MLP neurons of a small language model. Each row is named by its layer, matrix (up: input weights) and neuron, and shows model dimensions 0-159. Each number is 128 + 24 x the weight over its row's rms, rounded and kept within 0 to 255. Numbers have three digits each.
After each neuron's rows, "fires after" lists the tokens most often just before its 100 highest values on Wikipedia text that the model never trained on. A number after a token or word is its count.

L5.up134:116133119099123188120096134121101155127121133120119129108146113134135101130123142172085086083156135146133146136161118161119163135144100122136151124106116152163138123127120101076114139135106135117131152097190113159163155086108105086127112144131107137162140133150168131141131133178174112120121115083131113084125112157127140116125141161150100141125104118123089111137157109154097134130155127123132138142093152190140098082129134104090100122123157141138094135175134105070084123133094137
fires after: " |" 35, " L" 8, " P" 5, " W" 5, " T" 5

L11.up168:135061133089123165109125154124104094119167153149158089142125114121174120146129181144148099137126149128115134141134120104144113119111154057103132098163165135100126119104108145189137087131103126112156116136183114123148123101109133148114151137131115131120112130166106142142156168105134098127143086090121166111115148128133157151136174109130130129136152155155097171089162116095087133132124117152112095104119136151157131113145119114108096120135161156101119152146111101119094158142090131
fires after: " M" 23, "A" 8, " A" 8, " S" 8, "i" 6, " C" 4

L8.up360:149140068081169122112111143095113140125124120156129122125127136142166120110135137150100114158091142117121125158144149136127158121172127113132138139133132117122116169154105101188088132139081146140096152115177097138145166150095168092134117148120130108121158136093128121118098154132141171140121115112119134156130111106119103141170115157094151087153148183128138140112116107114131122156116154131051141094101140115149131136163104121118095108165116116115119112150134109102060167144123113
fires after: "\n" 18, " Al" 18, "|---|---|---|---" 18, " El" 8, " al" 7

L11.up394:116080116110128183181082133126120142122157150150109125129147150113159128104114170111135125098181082102116144110096157130111134104141140109091148146130131142102103133154133089127176152139110131124134101082129129147151137124074134152135135143130156134114131168095125127136142136154155123123134124158130146093104127174146132099112126117156137133115105178172100157133128085128070129115145099110086106108145104073113107088148128120066127143120117160141156128132106144091136117106160112
fires after: " V" 20, " D" 16, " a" 13, " " 9, "-" 7, " d" 4

L5.up145:145095168128124158082102145090152119121122142096124158119111128130119078122125126136146113142131138130129143136138143135111133134123111133156087107102138140145098138120150101044103126124120168100172076147113178144153093101105171153161135103140123108152138182117123131133121118130149147111077097140165113108141131125145089086186095121131165099142125114115105152144124149152129099144151101141131129093158146151090094107105152123131119173133147124085098158154146125127142133144086139
fires after: "===" 49, "==" 41, "====" 5

L9.up334:113134123095143108133139149116133164166091131096118113120097118179129116128120131131141134106122146092103135128131131150118159149153135114134076096140144107150143161135110116156196110168109098141131097110105164099147097102095169135172120132120083147121155150121132146119147177070167157135097111130140130157135130139049078137146109128130161120139158109118137121143128136141124127164109103118107121145091128110152170090121153090100112132125119101165120135147123154145162147141149081
fires after: " for" 13, " in" 11, " to" 10, " For" 8, " Me" 8

L9.up81:158160106149167198157131120086109139176128098114118160154116118119133140111115139153139100120084135125124119123125119137089115105124130108130108114094150116149124148159125142124149096133129142153116156095125150116138104089105164133132146125146130158172157127095158129138182124104172171174130082121177091153097133161104120134124177121115122108091158169114096125110097119117108163109159079133085131153101124118145130092154133130123111189136127120146110101128151137148128118112104138
fires after: " to" 17, " Wh" 10, " and" 8, " wh" 6, " For" 5, " l" 4

L11.up52:158143115103101107085143129135146086123151122159113089125119134084103121121145156143087116113110147114193151125089133124109106163145150108106161120140129179097139168168137098100142127162126149138125136120098143171175130136098133153122131115155118096122139174141128107162151125142118105103149153128140146117161147147133130117146059104104128111118162110133129133136093119191150121127133139142112127122109114125114093139092146128089100122152096112127114162159099134077157067111137102
fires after: " R" 45, " D" 14, " d" 5, "en" 4, "and" 4

L9.up412:115114136107149123131108128090155144165127129094120149109114144142143058162157154131136158125141104129133134097111108137113136118129127120114147096105143126096141108147122123112137105144116103093129093075154112136145111159127112112127147124149103136101155159169084126127165091052134122145069123137196145148143145131115124088147117130103139078161151114124093168137164135122148136138146155173122136104113143171172110165149099143125106145155131118116116144095131164130121140092134081
fires after: " |" 41, "|" 15, "andid" 12, " Se" 4

L9.up375:108141130129107125134099148114113157096137133124126129114161135135115096116138147135127150116120151149109171107159109103115153109130125131153147065116129127120138160134040098115147107136110141105139120141132096126167120138113118167127131118175175131109106123173137138102104120115139147163083130151165135105144152106090109106142105173147136131128126118076156091122111132158099102130082115201138125115151118119088159120101114121110144143162117102183116113151100109156145136101124072
fires after: ":" 21, "′" 14, "5" 10, "2" 6, "3" 5, "0" 4

L7.up518:130141145123104140139093126122119118112149170151140145145077128131144127111123154124156124097102151120113124065149150122127078150123118065151123117109128089132142148136132112102056075193159118155106107125176198154143102124139120163127132127114137099105155117103129147138099160103118130105142125162132144113132128171127111122187122120156184121141130130135160135111107126134137116152155144122110094141148149135120156146127093117073118132119127140137131134176113128126117080125102104
fires after: "A" 23, " a" 9, " A" 7, " I" 6, " U" 6, "I" 6

L8.up85:127138099116118138172095115123091155125141138160123138101094118126135131110119185131137148121117161108141160103112136143101089112087095101137112133085140102155150136110113103127098094121152128108099125133123143166144101143135183157115128169141133103099151116075106141182131117109143159114079154161162130126112134165113162163131107131146164127176158083121124146104097148112129138190130118137124099142117111089151168154125123090118125139169097111122149165133143112153127124122120081
fires after: " A" 21, "A" 12, " E" 8, " a" 7, " O" 7

L8.up70:142092119142110136121121073106159142147168148185094126074137130113125131072132134150099100119078130132125149143120151127102097100097134116142119136149107122152107152141143077131115107159111149143138131149122130112148140093093143090096148181121132144167101175153138154128140151137141148135107135091142119111146139150160079099135114159141201143120109085140141123108105145145154092179139154135097121110149121142125133141105146105126158139132155109139075121143124121129140106172107101
fires after: " G" 58, "-" 13, "G" 5, " P" 5, " +" 4

L9.up99:111102159082130120109150164113153113166138117083122120148144141133143148096143135128115116100158112123095154098113102097136151094138085090084128096114098170124132135163095134168123090188105163142122112092144117119152094151109139089141136111139066141148156142161159110131124130139145105125137124156126117152131107135087137089141140100095133136175111146118117118143112136155146108178174134111088143144139160164160093135118145135128121102132145153117104130083118131111171165111127111
fires after: " R" 19, " V" 10, " v" 8, "iv" 5, "V" 4, "qu" 4

L4.up163:141132077120105153124129140126114199107143127119146133146094124148142128140126124133075163110119151106135139109143128138110136128132115071116125080160129124136140168174146106072129108195083120120109102123157100124150086139146158153128180162120091085124130144120110175114122127146102117140145112131156061137161160174128115151132120135120120118119115139140162146114157097169081143122093116124089113104140121144104135108132090132118113112121163125155159118158128121090111115132131126
fires after: "\n" 62, " (C" 6, "-" 6, " c" 5, "C" 5

L12.up331:131089094097131088195148150107086123134133123122162163131134091091109124128115150118131128086119211163164160107100164158120165117127110093122134140134134157105138122147115162158149112110160139130121151114128130118146123123133127105153139143123122085118160136116132157210123140121203123150083110145126121124121103122132128123111095116124149159090139103088149138124118099132124151115143156118114140146139168145142140110114094130098121126106144139137092182132101133104108128110124165
fires after: "r" 14, " gr" 9, "qu" 9, "ou" 9, "n" 7, " R" 6

L8.up155:157147157110148127152122155116140112155167121160122149106122108156172125114112116141079143104145130140115142145116135150149129112170121135126124068135137116138113162138144042106132132166128114129101114114123137118145131131128124126144123124110109158143142150146179111118143126119143161166133138134117118105160152152113141110151156111129090086092123149151160148116166101129147153103189096107084120110096133168074108095106150111116115097080148117165107135133095070087095149123125133
fires after: " N" 27, " W" 11, " 0" 9, " m" 8, " n" 5

L4.up194:122125139091156128146067146106138149111148123095119130111119126132122094109124167110130111134138121084125124134111147129121143121138119131148114112118133124104121121104132128082116140160136186135163122126134151141148128116054177139144143098108153102139125146117109185106112099130125150132096119124173126076155097123142107141171168096123166095149139147098144132126119098146151122067132147134109111059140176127108111099102117153106081168102131112109097152150105145106138152166139106
fires after: "\n" 33, "===" 23, " \"" 17, "==" 16, "==P" 4

L5.up385:126132152104115156113146148111134138153133128109083136132141113115161164138109150144087085082103139139126176111119127149105170120123138135116146079157132177119090165132118164112128121171137124130095127106157096128148129078101123115165113117109113127171082147106174120130105123175169147119127117158176111115130111109124148087122110120129093128127110127120135103139153112149112179103156150091131159107120098169159093097132143140076109105115121167135108153124162130083112149116130141
fires after: " W" 44, " L" 12, " w" 7, " |" 7, " Cl" 6, " G" 4

L8.up414:161116146103149144168106179106098132093153138134099155119107158086102149107147194115138126102082138120176129114105146094135086129098101118120143146109165108122175107145124121133082131136117122130128124100173113121155103130129126147094172125111099134069155134115111136106108148090137123125175119116164168076123154160106136119141150121168127120148159131114119108097135118098133098167138172153123138112150127137122103155109076111119130111153110158120156134136135099150141094106142126
fires after: "th" 30, "A" 27, " A" 23, " a" 11

L8.up506:205131105123134158085130163114144141165174088142107110112103118138119108128131135147117116142054189108136141157123162152139166128124069113119108098152125105149138151129117135140163133129141137134163159128144157130140116105106125084126160126127132171127114153169173123129101138095141168129067119108124104105175139096113124090130142128148139149121155129120100097082113108107109075136102119117156125133107128090118108106139111135134106135113162156118127114134165139141108122155111119
fires after: "y" 29, " I" 23, " Y" 6, "th" 4, " T" 4

L11.up293:117154095119133158140124111100166136141142111160145130118075140124133113154141129097091139116137101135154143145135156147100076124121149116079113131108143115133126119126127129134109130165117114114138106093161147163135122144092114131106191147104132114123167150104094168111160122118140124122159126096123172105120142153110139163164080150149165108124176090125092120136113135084137111168139201133134133071163156143086155121087122135119142103172132149119129137112122116121129159142097088
fires after: " E" 21, " ne" 17, "E" 12, " U" 10, " e" 7, " Te" 6

L7.up152:097125126118127133125108124117129136107097145112120098128140127098125139109131132052095158097156147117130122096175130118150097146164152106121121088124113142136156131152114083145095115167123142138173125083138117129163090109155151151099143139135151143100094115115107162117141173159138134191088126185140133090143138145106107130096108094077143134093157111119131123133169098162098130139106135192112111125160135141107157117147084141137146123134150113140152128101094113137107147098134126
fires after: " /" 14, ":" 11, " mi" 8, "/" 8, "}" 7, "2" 7

L7.up46:142131160120129128120129146109129118143138129083123165125135133129097058159126153152109111143124115161079136119083124143089095154113121134120104137118143118113151132115132141100099123133147143111121096137177164104151118090095134158135151074184114145135148145118136186150107115157146160126153105121172134080093148139156120091162118082149100108129134129127107118118162135169130145148140121168140153070149126148108117114144076120116113175131149102122108134156142130135101158149084112
fires after: "===" 22, "\n" 18, "|" 15, " |" 5, " \"" 4, "==" 4

L11.up44:136137082097140134149132151121165178137128105100095148115121105153102138099124136137110122094144191128120181122088116148109138113110094109089133146150120146071095136164096080153133128133125146133142150119136129153160111135104145122142103156148100158108156145121175122124150143130171129126132135080133114109166119169117130121134078101164131136121129112158077120109151115146132149133153118123114134138124161154110153112124152105067086108110105104173086155154111157137164141104145117
fires after: " D" 25, " R" 17, " J" 11, "d" 8, " K" 6

L8.up390:150104086086142132159146143134119101174143139166147092123112125109103142097118168165108138117113166106148161160110132119117146164115118080113123140126110116142121153114137083126143118170120125148134145125118089161154139132092124099090121168102127126103175149129151108148127177156144097130102121138120125141125144129131122084099125149163127127132108093149142104109130094127131143148109148112101114174139115149131117127144140061096045113107147175152103144161087135103110139127163114
fires after: " R" 20, " S" 9, "r" 8, " D" 8, " P" 5

L9.up281:142091095115141169175139164080153149136124128128092155094087142132143118116126149089137101116112108079124124108151149131100125140138156136092091064152077159151154119108114129122141128140134097137186142083134169122148091098091130123125151132135129157095126126125116097138154188090120099134137116092143117106150116163128142098132161145150104147112136095121095159134144170149118124134129107110123109148170136126146091094127135127120102125140107086144132103143144125144115184145144113
fires after: " of" 30, " in" 23, " for" 17, " Total" 6

L11.up331:141097115123165141125117143111116125110132165126097144143109134159135096099153184107118122118102138132116138159109153122127111110106159103121164086139166158135155134158135101092110144160122095144108071141131133152134146162115166139100122165124142140082177103152129120177136146134126114084145163120150136124142162145143160090130145108152147120110090150148106150133119096149115126178110141145089141082098149098169057137124084103095128087098109142138118122150129143117111126104129129
fires after: "," 14, " a" 9, " V" 8, " A" 8, " v" 8, " gu" 5

L4.up256:106115133095125118176127153131117180124181127141146164110147132107122102136145120117128124125149135114114143082158112136137156136119133108095112130139125111134110113127125126083085146166105091097161102099131184109155088139101136144145160139109129129123144127105112159138156119104136146142111124141115051139131105129133100127119118163111150108101122171136134129134120138169111096122126133165147097163150143148099112105113090119124136188081111128108146162125051122102118146109125060
fires after: "-" 36, ":" 8, " •" 8

L4.up70:133143099107124168119141162119103169103138142128126111153113132108163109129150115158104162092138115118141146129115130123104140131143107089084131114169124157107133160172147099166129111178090153129105072129121101123162137123133115164085181153129088104092126148104140169131132119140111125147145111125124093112179127165130121131143122155107146100121164128146139121098159049139102124145128141170113087105137133109146139118140096118126107111137158173136115120140141059102122111128160127
fires after: "\n" 94, "C" 5

L5.up378:148117155111087195119154126128093130128121092095159150122134125160104096131122151163084107070149172128135161141115126125133145125106105095138149103148138111143116164126143107123133126123077142101097128136149143142160167078092166076114156136134082156138109134124142134111140118140162102112120090126166166121149137160124120106125141120125130149157117107108158113127168165114136151151167128138133155133140170147102094105138095089095115119098125139157106149164144109105084123121100097
fires after: " |" 42, " A" 14, " P" 8, ";" 6, "-" 4

L8.up311:141121110115144102134138151097127094160161129173149067111140133130180119067134113141139121093111134145072136156151140150088123137143152086117160102142155117183091133124168141133157079126114165104106126104153127150140109102099124085108158156093079164169123101157136151127166161152135114139129147131156158117100157132134138095126100130123114118125099117113101148101137139126131141125102126113100116122136116158118185109112096138133090127126144142090104139153170123114118123150101141
fires after: " M" 40, " C" 11, " B" 11, " G" 6, "il" 5, "as" 5

L8.up198:109162128127117123131122136112147108129127127139144129151090126118181152122108144134158144114156135094077181134120119116114137140160155092134117114169160120119096105137111114142120099142117114188129118122164111135139103069100132135117153122106159110145147106144176140099172124147112079133143130122117109060097162186138109124168135112140102131112097144119148133091125104153103153105118135130109105162164107098135146120152097124077118133153133130146143121153188103164085148129137099
fires after: " U" 15, " D" 13, " O" 12, "O" 9, " 1" 8

L7.up14:187119102123126111111139110098165148122132154128138114119125125129126127107122183137132100130169123106115117134158159149116162160137129129097107124151151087182095132181119142068126066134043127110113121119175142139137165126125156102122121156098166109125122087131134150095089158099137148165127140163170142114114104156137125127154148136141150109142127124105142112114102125151149125093149150148110110103123124169112139132114082134115113130147163141154126112129134090117111082101148111
fires after: " the" 15, " The" 12, " w" 7, " a" 6, "S" 5, "The" 5

L5.up424:115124127121133139152169171105131063147143131118156121130147128134166138096133140115125158103153114113129135134179154158075165130127125128148125118109135098133117140119122143114113094101141182089157122107137093103142152153095185101139126158135141130144118128102131136127118132086170129134091156103131106096205134130118067129113111134114070142094139095112125127097136101132175136145106132095139129122088133144151122098135084155122092099142166109143136123141165124138145134154120169
fires after: " s" 14, " h" 12, " w" 12, " f" 8, " bro" 7, " m" 6

L9.up345:151127095100125135137121133119150135120103157196152126108155140118160104105110130116143091130131179146122153135075173150101141153115109125169148124186123095116135140136105135113121118119116178136100112083117132128138113117104163125142131140110148112145151114090145166129097122169190175149129102172174147120123111097132081138145119123126128113157151137106108138109108072146114146141102133150119134118125111098105121089111070109099103138173139098136163154157150104134128131125147108
fires after: "." 21, " al" 14, " Al" 9, " th" 6, "'" 5

L12.up252:149142129089149090134137146119178172139117101177130154152175104132111104133129095116144138095134111130115133082143136143120138152139116154115090110117117144183134106113103059078079138134118135106175102124113139124172122131082149117097140122144148068131141129101104123139113111148142134150115123143132052139121099165151143152114090126141150134112154170131132136127182137149090141125094137109096104117132155125119121109146160131131120186109111125110150144122126138134098114110145105
fires after: "-" 25, " p" 8, "ip" 7, " (" 5, "C" 4, "ak" 4

L8.up435:134088103097123162116080142114150117167129115108145098135129126137167135131128152151082105041135159114124122114136119140097126123146160112108165105179148128101127119166116086153135143145117127096112158092131140157144125087162135149150114161122098131159129152105157197118122117137152122140102102130120125120110065129166151129149135120104138125144120095166122109127123144174125112107148151136127136134149133136144140095177136130087097095122176104181121108139125095132111126107113108
fires after: " W" 34, " w" 16, " K" 11, "ed" 8, " |" 7, "W" 6

L5.up517:113140140126139149101146141117155124156137105068128148106102134116138135126146122151093117138137103130114160133101080114111091130147086134113120105128143163146116121189052099171157122125106119100151087123116124125152137079106136168150159133123169109091133122157140137100114107125153107197152133135177147102154156148125148133147116119109164118130140150116145110103184081117135098174145136159099134109136159145157123133136126121091084131128137137167129100108125131106135160142097124
fires after: " |" 33, "|" 10, "ot" 4, "P" 4

L11.up593:135120118111117107122112087124112139150154152125140133163153133151123155109123129145151141117124158093119169119131139129110119092122118119133156115115134110108186119151116080120127116161120136094154134074169147177133105160108133135090123187128159179121123140134151174116128133133166090153152076093144131113108118153098117116174115131095136099167111094148114162112126134127114114130150121126103118146123208146084173138133143150095116120134098131148105170142092106116104124084121139
fires after: " D" 26, " d" 13, " ind" 12, "D" 12, "d" 5, " Ind" 5

L8.up53:152131149127084165103073174129164133115147132128129131152120128140133169122120113140090102100129117138117161105133116132097116136135104133104133120156140141140118171134149105112128085143155098136112146155096126126136139091091145110124153132095103135096154140106142129163129173149154108148159139109139094157163110154153122140136088150113145147145106100156110107147101135116115144124134118122106155114133093158133112120077144122078105106131168136207150130127142050077096160140143159
fires after: " L" 29, " R" 20, "L" 9, " Ch" 6, " T" 4, " J" 4

L8.up195:125109122108113145111122145114202115121149123130125128164108129119142135123125126133122091088136100148122170123140105154092170142131127105128156146107140150173070111171098081126160100171117133094138130113126136169151140108136143134101108130102138115172104159146174153130119145165144151160130121159143110121152104165137136090122119150125102149126073119112125110134112113129110161117130133093107142125098142168127124137139149111048087099097139093180110146162129119157095106125115135
fires after: " K" 21, " w" 9, " k" 9, " L" 8, " P" 6

L9.up19:120116112110113141107102119117149124170190106170146103110111131145146130109140144150101116117116164138140156118111146155092131108113156116146138094140134149162124115098146127124114107181104189126106115138140107129143129107078116105068142136096124103165110154171124148138129147096197088133099122148124118137134150166097103079122134145142148148147113108145162121106105096122145159131119137107120162137130153151135130061139118130126043121128118132131115174127125154115122102152121142
fires after: " P" 14, " G" 11, " C" 10, " S" 9, " R" 8, " F" 8

L9.up271:194143116098120114089136131124133123133128142174074146097116134120141133090137151133118144094111159088135149122155152153130100123161113128123126109119115130119154145108138097109097108177136114116137127126132129121146139145093155122095172126156134174145102181105148179128098138099161189119120105117127109131179175136113132136146096118119170136104140136086123112068150126102098098140135175120152115081128100082133157110117124113127129165136157139129133121125116117130074119162137129
fires after: " I" 20, " G" 13, "eth" 8, "y" 7, " g" 7, " H" 4

L5.up283:160164112098119151115139105110138173119107089092138140156114129144165127116114100137153102143099153136146107094152152118102127123128148123177112123121140119127152121098095110117124070190143146158158164129164143157146134122087129141146165129103135146137096157156138152084082091100132117132089101163133096144144142096149117128162077151126115108145137162112165142125148121098114143105088145120170155138149141144130116130126074133111099126129154112158091146147131117092158131138103083
fires after: " t" 21, " p" 10, " T" 7, " Ch" 7, " sh" 5

L12.up195:176145127104108147122099125102189107131143133146125124166138121127111120138148133144128107102122171111103160065137150130102142093138133124147155088148153142113134109184094098114138079185111137100126151150133103143128150110127150159114128148106068141100120143107137145177117158132140110152127136144121084142121116163147138106164107127141143155142137088113130085140147125176069107139149158171114148112102139096149121149134153104095116115115156115164123147147135098079130138135115107
fires after: " St" 14, " R" 14, " st" 12, " Z" 7, " Ch" 5

L9.up61:140133145108132108158138126114162153096130115095087140134159132146160060136124128132158129107150141112124124118116120138123117132151145117112124111127134172133096133128135064113090150121108119157149135120136126115150153098081157063173168151117116140113117160120127151132108161143188118160056096117173121068095115118119120115129110157146135073145119140131085106128161118157149128138142117149075140135114160119116127145152126143118125185142127088134085120118138126107145134123127106
fires after: "|" 28, "-" 25, " |" 11, "\n" 6, "===" 5, " over" 4

L9.up366:140151094096120119115149136115151138162145160102114165172103138111153129129128118162128118125070165131101141133083121089131122153124151078121164149139146111133138148134135126141076111113081122142105083122150138112151127139062139131164139139119146100100116154126176118132143142117147108170136130153129121063100106176140139134144135117137142113121141128130122080069150115139154101125123136123104116180155155103110117186112082098128128113139103141140094165138156104153101134122121106
fires after: "A" 30, " O" 21, " U" 12, "b" 7, " At" 6

L7.up511:117168094125167123081131126099137128182144095166118098137148130102143116130132152113100104130137114144122141156114122149094126138104136115150144073131142146180082124134093144114131091150139150115153148126142102125147142116133135095127129141058141152145119164136159153138088116147148127124138112156167095141166100150156161114113091131095094140136123128129153110140110115112125140065142139121140165137105108178148114100121181151112052119126131143156084133128110120101116155135157134
fires after: " L" 23, " Cl" 11, " l" 10, " W" 9, " w" 5

L11.up89:117129144099156160136135129116159151108105130112126135152091159165176132124153129098093166108131122112146157078167122138097116098114080107082149108121128164167138122158137116130139119155085095116157183115130152098150108123120170119123140127093107119118161124097102130127114143135143137135093125113128115131169108124116128139147097105059176154147108125128137156137127106146128095092119139132135170116114192123159109135155089118130100114127145144177100129126113157121130166076154141
fires after: " R" 16, "\n" 14, " Ch" 10, " ch" 9, " v" 8, " d" 7

L9.up447:098117159118136109132141123109139122152105112122115153095109125166162079120109140162157177082129138076177178162110125121129097092159163115118154107115123144145160146176130112159139131139115166150144108117138075105159108068075160102167124125132128112164121132118108128087157113082160098138158093133124134122121165146146124138173090142137134111167149125127110134138161133159092141141153130154129126116118139140140112119170160166106106136114122123145110109150119108102114139119122107
fires after: " |" 24, "|" 9, " re" 8, " was" 6, " " 5

L5.up463:141104145099166098149156131130143154135180154154139128139145122133148104112151137144116101101125119140120108132160097142140158129089124141098145122136140095115135140135115103103091154177097164130139088131162159125154134135115087115113138112116097148125121120149137136157118087117146151143060109120151098119207111147140097102134137126121150081118107136091159127114112111154128078137143109131117076119096142164068123106071114138152123156132128107094098148155121140113116173127142094
fires after: "\n" 30, "-" 21, "==" 18, "|" 8, "===" 4

L11.up195:153078082133132163150078130097167148112124112122128093121131140144143152112144158123106143097156117178132134110120087115122131118150138090117143138100137146123136133139119080146100099150092130151157152127132140141139119122093145100107118092095128118182151158175145150122151154138095107141142148139146102132146085149143122100150117121079172143119122181114085147157101071141163124171136146117102089135108155124112109121112137110121098154169125133176096120152137090124113151119142148
fires after: " V" 41, " v" 18, "," 11, "9," 4, "6," 4

L5.up607:144089132116130117136159106123127161137137109103136110155128127134162112087133135180119118109101131106134140124158132126107172110181081086130130094150189120111066172121145147106144094154081146130082170176156093115148106139088170138088146083119109115102136149154141148142148103141133101121129111134123131116159123189156095120114151118134131143112151147137140138131142113141130092127169120151105145098175135145109082096146116104117121115126156116106142149118104129129108149146107126
fires after: "\n" 30, "-" 29, " |" 17, "C" 5, "on" 4

L5.up473:156140125100123144130107138110155166116117142126087191096110126171136130122121142136084154125161130119156182134112151135119123149126157123166136086091109133161147106163103078062116127170133141087133106119123125123147134149123148119129161150080129151129174215099122163132100136136114151126127148101155090153154160116097122172119115181123117134145114124097103153108137120145123090149125119107103091108129116128093094114099153085122119129132147114132126117114121122135103126120110130
fires after: " c" 24, " p" 11, " m" 10, " h" 8, " g" 6, "eth" 5

L7.up52:119098124113148149111096138099120095125179134153131099062050130134122076096140189137116107120135130129116152145123137094122114117121122089108135112137142125118137148147134171149090116140128113129125139112150159163153127123111130136112139120152140078135140118114123136153144166165157126095130119109096135106099161196135137141093127124126149143167142110181108080121155152131132147154151145125112144148121102143165135104133095144113116094147103117138154126114155072156116145070119112
fires after: " the" 12, " A" 12, " Con" 9, "ly" 9, " M" 8

L8.up574:117152116127123143124155132120117123079108156148138122096107125135142095114122121114177131102077106149130146157122135138149124129151155145080109104157125103134134152078116104135099131195171102155127099144167154119155110142085146130120138148136057117145144143122101142174124129119133144130154100139153173105120158148092129125126080122110134114101115126098121128081137117112116119157114133156144196093157124118149125141092114117112128089147168174078143133115136159141115141093096124
fires after: " n" 16, " N" 15, "E" 11, " ele" 10, "N" 7, " U" 5

L11.up176:142127092103127104138114146124131104194119142108149101148137140133130118071139175103111140140135119136108141120126144125136160128175143112123170131122126102135155098159084114084091115131143159128138099106145126139151113180149116140105128150091134125112153117108135144122143130122142141169148137127153082135184145139084129155138127133144116119146138113089149149101131095143171119123131140141086073100109107114158145083136132140110076170115167078166119108151145091134139139098174165
fires after: " s" 23, " w" 9, " a" 7, " b" 6, " occ" 5, " d" 5

L7.up132:154159089123127154099159074109140134135108107148106154143135144120189105102144126106131091102099139137104149164131132142095133114153149133085115099094120114150147147110137077133126122168082104131162096156164119140157147128090178134161178116126126128133159114143117135119125196145138113143141106136190148140123160166109128098117105137121138097136097152129151162121140130096128147103147146120100137127114147128136128139125121117107103135113073139112072106118119141109067115152154119
fires after: " v" 14, " p" 12, " V" 12, " P" 10, " C" 7, " N" 6

L11.up441:153100101116142152114126118111185139191138158161168097116145123137142142105144117170108106134097138106133153121099126159109103094154109099098138116118172109136161145164091095110141072139130148149124091115207144133128133126131118141165156107128137180149133138103121107151110135095137164137102128108136138130115130122137131156111126130105162123105105163113105148106175120114118150149125107146108144132118118103137135100108111092101082163188163106129083123121157115151131107160110129
fires after: " to" 27, " wh" 7, " G" 6, " Th" 5, " University" 5

L12.up570:152126110108137120145107159101125122131154157157115076122154140117153113047143117179141113125132131154141175114110130126116112161174117084086120117165128166112152143136108143079120088144104153152125141105125115138145081136096113056119126127128091125138114153156157132181131113158144128147144129120154142114125166141102140092155151084153118152101116115125161126130131124145113140111142116156117107148136117138104108124075148128078073132138153151135123155166139119125128097096128140
fires after: " D" 46, " d" 34, " Bl" 6, " R" 4

L11.up520:132098128062095132153118178130138117165129127118113147115079130166130121054112122127075126120159152132112123097103141126137120187105148102104137128132119151179128179139109100143120094170107150078134125114117108152157134087110153103133126146105122167173129143103144165128121171117153137149149120152124092134139100141139135153121106115131122168135118109169109116106159137136164120153154146115097079126124145134106119108127128105111107115097148105154069144129112162108117142146120133
fires after: " v" 25, " K" 16, " J" 10, " V" 9, " sp" 6, " R" 6

L5.up488:118081157126134201118102131114141119132122154121119164121149125120120118107123153137134110146090131139118183129143136104134142129126073128166079107103113121110091126134122097128178140135151152118149107150145153128157099102109152142153128141152155122148143153103151117156089133072133133117110088156163093108140108130111068077191120141152158082136118097148087184107121158119102116141145116136129134111125147130102095107125139147121097151098156131114103143167110144124152118145137149
fires after: "===" 45, "==" 18, "E" 7, "G" 6

L8.up614:129143115086107130174091156120125176100119137169101118112116140132126121131143158132132115120113118113117181147118159153117084140144084137096164096111122127119151134119101118144098106173129132135128120088111142129160121114127157132086122172149144121115102189125107147181145119106125130115139123148124164085093116167123155086153109100130155108162140161134096114080120122167137139164140123132111103119117129060109108148092088161113123155172103144148140136140133126143126081099148113
fires after: "A" 45, " A" 20, " a" 8, " I" 8, " E" 4

L5.up147:138143168121117109182104173124095128142167110179169127132124127112135142159126159135135133115136148115148170093150140131089150122154134114141079085124093084158091134097107079125102102128100150125122140101117108109148128091169162095108153155127155142122108139100139161132162145099154141152135112128101120061111106129178137157121123121104111126140110141133116148133118143109104150104163136107076127130136126163122110110145124155093122111096161143174084141131111118103133079144116136
fires after: " b" 14, " H" 13, " m" 13, " M" 11, " W" 11, "H" 9

L9.up62:105128099106099100130158143119134107117164134133168100140162131103120150106098151125142141061087135096132170103117149150074120133096128116122102127118152154180134115118144095176119107109117162120101168134157141129154107070103114180133124118115149138131176140129171137128119145177135096126111132172115090090140168120092087133169142121134138134108148148135145111124116117124109109126145146128103108149169127139147156143129109112107101148117123136105106120181147121139087159080130118
fires after: " O" 31, " D" 11, "D" 7, "k" 5, " W" 5

L11.up472:149114186116130101114132144107114113136147162144120134202126120107138140099114158149097106115116110121101136170151120112116177164153163084115100091105101072131097120133102149108096118142104125135140120064154146145145158157117111127117136174117128106138174122106139133129148143130147117116140072101134107117164101150161106134101131133129114122107138122098121171136145080105139137155148120159141117178150151118130140114130149130115105186120152110156134114177126122119119111103179114
fires after: " m" 23, "em" 13, "m" 10, " s" 9, " b" 7, "om" 6

L12.up320:203082112101146140152122160112154159134118124115105180176100112112162107137159136102148139127094138123117105109145116153120104124089126111145103085125110152081126113104080150164091142150141152124183173111156171120152136123100139141096161112137106127110131132113143107122098099124120134105102099124146127132167145097118113130150134139165117165138136117115106132099134102161116133122129132163156142143138143111166122117150056136096120115140133100136154087172118111126090136106140156
fires after: " t" 33, " T" 14, " en" 10, "er" 8, "at" 7